{"num_hidden_layers": 12, "hidden_size": 384, "attn_scale": 0.125, "init_std_down": 0.0}
MLP neurons of a small language model. Each row is named by its layer, matrix (gate and up: input weights; down: output weights) and neuron, and shows model dimensions 96-223. Each number is 50 + 15 x the weight over its row's rms, rounded and kept within 0 to 99. A neuron's up and down rows have the sign that makes its largest values positive.
After each neuron's rows, "fires in" lists the words (lower case) most often at its 100 highest values on Wikipedia text that the model never trained on.

L8.gate522:24 32 29 53 33 52 17 42 59 50 41 42 56 76 58 46 66 41 54 40 56 65 42 57 60 69 47 61 45 46 17 56 18 36 41 44 58 61 63 42 53 22 51 60 41 41 74 56 37 39 62 45 50 48 48 44 70 55 28 38 55 53 58 84 43 31 48 36 42 57 92 49 48 56 53 48 42 48 58 40 87 60 37 52 50 51 55 43 59 48 60 64 31 65 43 38 58 35 35 15 42 58 37 55 36 43 43 38 35 45 53 55 73 63 40 78 73 54 45 52 55 60 54 72 40 38 37 24
L8.up522:45 46 64 55 42 52 45 56 31 38 71 76 34 53 56 61 68 75 49 47 37 40 53 45 61 47 49 39 44 38 45 47 42 68 54 50 44 27 62 49 54 53 53 67 41 57 90 36 47 59 53 44 47 61 53 58 57 58 36 26 45 48 62 70 28 72 30 80 61 47 52 53 36 24 50 56 23 41 47 73 36 64 60 37 47 34 38 59 67 64 40 67 53 48 62 42 74 51 37 66 30 73 54 40 44 41 49 51 65 55 48 30 49 58 37 50 37 50 47 65 35 62 19 50 62 19 50 27
L8.down522:47 58 67 25 68 34 47 42 35 51 61 57 43 61 73 33 50 63 58 63 35 47 36 75 72 63 51 24 64 43 36 35 50 54 49 54 39 49 75 41 83 78 85 55 43 78 43 40 73 47 52 30 61 51 44 43 64 30 48 70 51 59 69 85 78 41 33 49 34 37 36 54 66 64 27 33 26 39 33 52 56 76 45 50 56 46 47 22 53 75 79 41 79 44 41 60 86 41 32 40 56 46 54 64 68 69 40 21 51 52 56 63 17 76 40 58 58 38 46 61 48 71 40 48 59 35 72 31
fires in: "de", "of"

L8.gate1:38 53 21 63 56 52 29 74 95 71 18 51 48 51 44 45 55 41 57 59 40 28 74 54 67 47 73 46 46 62 41 77 55 51 59 51 48 42 42 70 41 25 44 78 35 54 50 57 47 49 38 66 40 69 40 12 57 48 40 57 60 52 29 60 58 32 59 57 56 68 36 32 38 57 47 41 32 65 66 45 71 48 49 63 65 66 39 62 47 55 67 32 52 31 66 31 48 45 41 49 59 74 23 32 71 46 50 57 32 46 59 33 39 63 50 56 74 53 50 46 70 59 71 26 52 22 64 66
L8.up1:39 66 62 85 47 49 42 80 38 58 67 57 36 45 58 69 44 51 48 54 32 41 50 25 75 61 46 32 58 40 67 39 79 65 28 67 43 26 52 40 40 72 71 50 42 51 55 55 52 66 41 52 39 39 45 67 34 49 60 64 37 38 56 52 40 67 40 41 44 27 43 58 24 49 57 38 32 33 42 88 20 58 36 42 36 85 31 56 69 53 47 56 44 42 36 76 46 46 77 86 46 56 65 53 48 40 41 59 37 46 43 36 71 39 43 51 54 27 60 50 62 52 45 69 28 42 53 72
L8.down1:52 43 61 62 54 70 90 78 44 69 53 45 52 56 56 73 52 60 42 66 18 12 61 61 57 51 54 40 57 60 48 27 53 70 26 60 66 47 46 27 45 86 47 43 65 40 44 55 38 53 61 36 55 22 73 45 25 56 68 66 47 56 67 56 42 45 43 18 21 58 20 41 40 74 39 65 71 48 42 44 44 49 66 46 43 50 06 46 53 47 47 65 55 14 39 91 38 65 53 58 54 60 61 70 62 58 55 51 18 69 73 63 45 44 66 59 53 45 22 42 46 63 69 62 13 86 81 47
fires in: "a", "an"

L2.gate953:59 66 64 51 45 41 63 23 50 48 25 38 42 29 48 58 34 29 50 31 19 45 60 53 46 55 34 54 46 64 57 44 48 37 64 41 60 62 46 53 53 43 44 41 20 46 58 56 46 46 71 21 57 49 60 52 62 32 59 67 35 60 41 35 58 78 51 37 62 44 38 46 84 48 51 53 49 47 37 38 41 21 37 16 48 61 46 45 37 81 34 48 67 34 23 70 38 72 42 56 55 75 58 71 42 51 52 43 43 27 55 61 69 50 27 46 35 49 62 60 36 42 52 39 23 55 65 52
L2.up953:43 41 49 61 72 67 43 64 59 51 28 79 49 49 48 73 18 49 47 49 74 33 59 16 62 52 37 44 59 68 30 44 33 51 41 51 56 53 53 39 68 31 33 65 54 36 25 71 38 57 73 54 64 46 57 51 45 17 49 37 25 55 77 47 53 47 50 27 31 48 23 36 57 50 76 68 67 48 73 55 48 63 51 50 49 60 51 43 31 30 47 58 49 66 56 52 41 60 54 51 47 68 68 52 36 36 64 29 49 72 52 62 58 17 23 05 29 23 50 32 52 41 48 74 54 47 44 71
L2.down953:64 56 46 38 21 38 67 33 62 59 37 41 65 45 52 61 41 66 45 67 49 75 55 58 34 59 51 57 50 52 55 55 57 59 55 50 60 44 43 48 43 39 71 34 50 53 43 31 68 35 63 27 53 36 51 48 77 65 48 69 69 39 36 55 66 71 48 51 50 42 60 62 40 35 36 31 48 49 34 54 46 37 46 29 50 63 63 62 73 64 81 47 40 39 30 29 39 43 36 38 41 51 65 68 42 49 65 66 62 19 28 32 32 69 64 63 40 54 35 50 53 63 41 41 26 57 42 32
fires in: "of", "for", "to", "in"

L9.gate551:66 66 36 65 62 53 40 50 39 35 42 39 31 52 26 50 55 52 99 27 58 50 55 79 40 51 60 52 63 75 38 33 65 57 76 18 24 53 40 53 51 73 34 49 51 21 41 41 71 53 84 66 46 37 41 38 41 57 60 56 73 52 57 43 60 26 62 57 60 76 38 71 37 77 32 52 47 41 75 47 52 42 78 51 27 86 42 55 61 25 46 53 29 34 45 62 53 45 44 42 61 51 40 56 54 46 49 56 40 46 22 34 51 27 63 46 77 65 47 79 68 29 25 64 62 50 51 48
L9.up551:41 56 60 31 40 36 41 61 55 31 67 41 43 35 27 43 65 51 45 32 22 72 43 51 68 38 45 27 75 46 60 43 61 55 73 32 47 35 42 75 52 87 43 68 54 50 48 47 52 49 74 18 38 38 83 63 31 32 38 50 54 71 72 39 50 55 21 48 31 44 48 51 14 53 67 46 62 51 29 64 44 51 20 81 62 63 21 24 22 47 46 38 31 32 46 71 58 44 46 44 64 33 57 61 81 57 27 63 36 55 52 53 26 55 32 77 40 59 61 55 44 76 43 54 21 26 36 56
L9.down551:43 66 36 52 36 51 43 63 41 57 32 24 51 54 48 62 75 74 79 46 72 63 52 51 64 57 52 30 38 72 45 41 40 49 47 33 37 70 57 30 74 58 53 38 64 34 51 52 45 11 58 48 47 49 42 37 21 77 39 49 49 47 46 42 44 53 63 46 48 77 32 32 59 56 33 80 46 21 39 74 54 50 66 24 42 46 54 61 54 35 73 61 56 26 42 39 29 50 34 46 68 34 70 45 37 61 59 33 41 66 47 30 44 51 50 22 77 55 43 67 55 44 57 63 59 57 72 57
fires in: "an"

L8.gate87:38 83 54 34 44 38 52 54 54 41 70 18 47 46 67 53 84 17 61 36 30 75 46 70 49 68 33 32 62 45 46 67 55 36 31 44 54 43 54 56 46 60 89 63 04 28 38 35 54 37 88 33 71 64 66 41 48 56 34 37 43 37 64 46 28 77 59 41 37 53 79 57 50 47 52 44 37 21 43 40 64 22 52 45 51 59 54 42 30 29 56 32 31 35 44 59 36 52 31 46 53 44 52 49 29 37 36 63 29 19 75 41 42 50 27 55 34 36 03 45 39 63 40 35 13 37 66 41
L8.up87:74 46 33 64 48 46 58 23 22 26 46 49 79 57 37 78 66 59 49 52 60 49 32 84 42 57 28 50 53 37 28 47 94 37 53 51 53 45 56 59 72 41 52 44 40 52 48 85 51 35 62 52 49 68 46 36 68 61 54 50 82 37 39 56 37 50 68 51 34 55 47 60 50 63 44 69 65 12 52 32 55 48 68 69 77 50 34 28 30 54 54 70 57 53 74 52 96 58 42 49 31 31 63 42 55 36 39 41 65 53 59 44 25 49 36 56 51 50 79 53 49 54 29 57 50 45 24 67
L8.down87:41 53 54 45 29 73 39 58 29 81 52 47 38 27 48 63 66 46 51 34 28 71 43 60 61 65 47 52 43 53 60 40 34 48 58 22 73 77 37 31 78 46 73 91 36 29 19 60 45 46 53 00 46 48 70 43 55 63 41 35 54 46 54 80 47 48 45 45 39 53 59 54 45 49 34 27 29 21 11 27 29 21 27 23 76 44 83 29 58 46 58 47 38 46 36 62 40 73 60 73 61 27 59 63 59 76 69 37 40 56 34 51 45 56 50 53 42 50 20 43 57 56 62 74 46 72 54 41
fires in: "of", "de", "with", "for", "against"

L2.gate302:49 51 61 26 38 70 51 58 45 50 34 92 37 70 59 73 35 50 36 41 57 70 66 73 64 60 45 55 74 49 36 64 21 60 64 37 51 44 39 53 35 28 50 58 57 35 44 56 60 67 59 55 42 58 67 68 45 33 71 49 45 44 33 50 66 37 61 53 39 50 55 68 28 64 55 62 35 59 57 37 27 37 42 30 41 49 45 38 45 31 43 34 41 51 50 64 42 10 31 54 50 46 48 52 45 70 55 46 68 34 47 71 51 40 47 70 53 46 75 33 39 64 26 65 57 71 52 31
L2.up302:39 44 89 52 61 53 54 69 30 18 33 51 61 58 71 54 61 46 51 45 72 39 34 42 76 53 33 81 40 39 42 56 52 53 46 44 46 34 53 68 42 35 51 56 41 66 53 48 39 06 62 52 48 68 30 13 48 63 61 54 38 57 59 78 65 42 46 46 34 37 65 45 57 66 29 62 43 47 52 42 70 82 41 54 53 59 67 46 63 53 47 70 58 54 27 55 31 67 47 65 66 68 60 31 41 53 31 42 45 44 74 73 72 52 36 37 28 71 47 57 51 65 40 56 46 57 61 63
L2.down302:55 51 42 64 43 42 37 49 17 39 41 67 64 26 64 71 67 28 23 40 48 56 39 75 58 38 57 33 51 57 46 53 49 50 26 35 53 62 55 46 79 70 57 42 51 27 67 50 51 38 26 00 51 58 72 85 42 52 61 51 45 40 51 52 57 48 72 38 49 33 59 52 47 58 75 31 39 57 29 37 53 39 48 54 43 51 55 28 62 63 65 64 55 42 63 53 67 69 54 55 56 39 32 57 70 57 54 57 49 61 57 67 45 55 73 52 54 53 36 54 61 39 36 82 44 42 59 37
fires in: "to", "with", "for", "of"

L5.gate603:27 71 64 43 59 54 55 46 91 75 50 46 46 53 28 46 42 21 24 44 52 61 78 56 58 47 29 46 47 47 38 59 47 56 59 29 37 47 49 56 52 21 51 40 51 76 71 36 50 60 47 35 65 65 38 58 55 38 40 31 52 52 67 50 25 61 24 47 51 65 43 44 43 64 82 52 38 64 67 41 81 20 74 74 35 70 25 46 48 46 50 35 39 45 31 49 57 63 43 42 58 64 39 46 61 41 36 82 43 66 83 55 51 58 44 46 39 25 64 27 66 56 45 54 39 35 26 46
L5.up603:41 40 59 66 63 49 62 34 50 38 63 46 38 48 40 48 58 48 32 39 66 54 73 67 63 76 44 67 47 36 49 38 59 63 25 69 35 21 34 73 84 41 64 41 66 74 66 60 57 43 29 33 56 63 59 61 48 43 62 68 41 42 53 63 27 76 06 59 77 42 45 36 36 43 52 34 46 46 52 43 53 00 44 78 52 56 18 31 31 50 56 44 49 62 50 54 58 68 47 34 51 51 44 46 65 44 28 71 40 43 94 50 69 66 47 57 24 45 50 41 54 62 38 31 47 50 46 65
L5.down603:35 46 69 54 42 27 25 37 45 15 87 36 49 61 41 46 37 37 26 38 32 44 44 27 66 52 64 53 37 40 42 45 45 63 38 91 58 48 36 66 59 60 57 62 49 50 65 48 39 65 40 00 38 31 68 51 45 45 72 52 58 40 47 58 35 55 36 48 44 46 57 57 41 41 53 34 44 46 39 45 24 45 13 52 69 39 29 34 35 64 36 55 30 56 46 52 66 64 56 45 52 62 37 47 50 45 15 36 28 28 64 88 57 64 48 57 40 64 60 30 42 73 43 53 32 41 45 68
fires in: "a"

L2.gate74:71 22 52 43 33 39 54 40 57 62 44 35 55 57 49 70 54 18 34 46 57 44 68 70 55 40 45 51 50 49 63 57 29 49 58 45 49 21 47 54 62 36 42 42 20 62 34 61 51 46 57 37 47 52 58 65 62 55 53 48 19 30 57 17 46 54 63 40 50 68 51 59 40 77 74 51 48 57 60 53 33 35 54 37 64 32 54 57 42 21 26 55 47 60 49 54 54 66 47 26 20 17 65 48 46 65 49 52 63 53 68 34 35 38 34 73 58 50 49 68 73 40 26 59 27 60 54 39
L2.up74:77 37 74 37 42 35 27 39 57 28 56 62 82 33 60 44 42 56 43 37 62 54 45 57 67 42 70 55 09 44 67 16 71 48 48 55 36 52 30 62 68 23 35 39 65 33 33 46 53 15 44 66 59 54 42 48 29 17 55 67 36 64 66 27 80 45 71 66 31 28 76 43 49 69 51 41 51 57 51 46 54 51 41 76 56 49 31 76 28 52 55 63 72 40 49 59 47 71 57 53 52 66 27 51 36 59 42 56 40 50 89 61 36 52 45 36 39 54 33 60 67 55 75 77 33 61 61 39
L2.down74:69 65 61 47 65 69 64 55 43 32 71 67 57 53 55 58 65 56 31 39 67 62 27 78 62 89 52 38 36 28 51 37 59 55 74 38 72 58 64 56 60 45 57 58 47 43 51 35 51 14 69 00 60 44 61 44 44 72 48 56 45 50 35 63 54 43 59 43 36 34 58 45 63 73 44 65 45 78 24 29 33 54 34 30 50 34 62 45 57 57 33 69 58 34 44 32 66 46 58 36 52 43 58 55 37 79 39 68 62 45 57 38 48 64 65 46 44 48 31 53 64 66 63 63 47 61 47 51
fires in: "by", "for"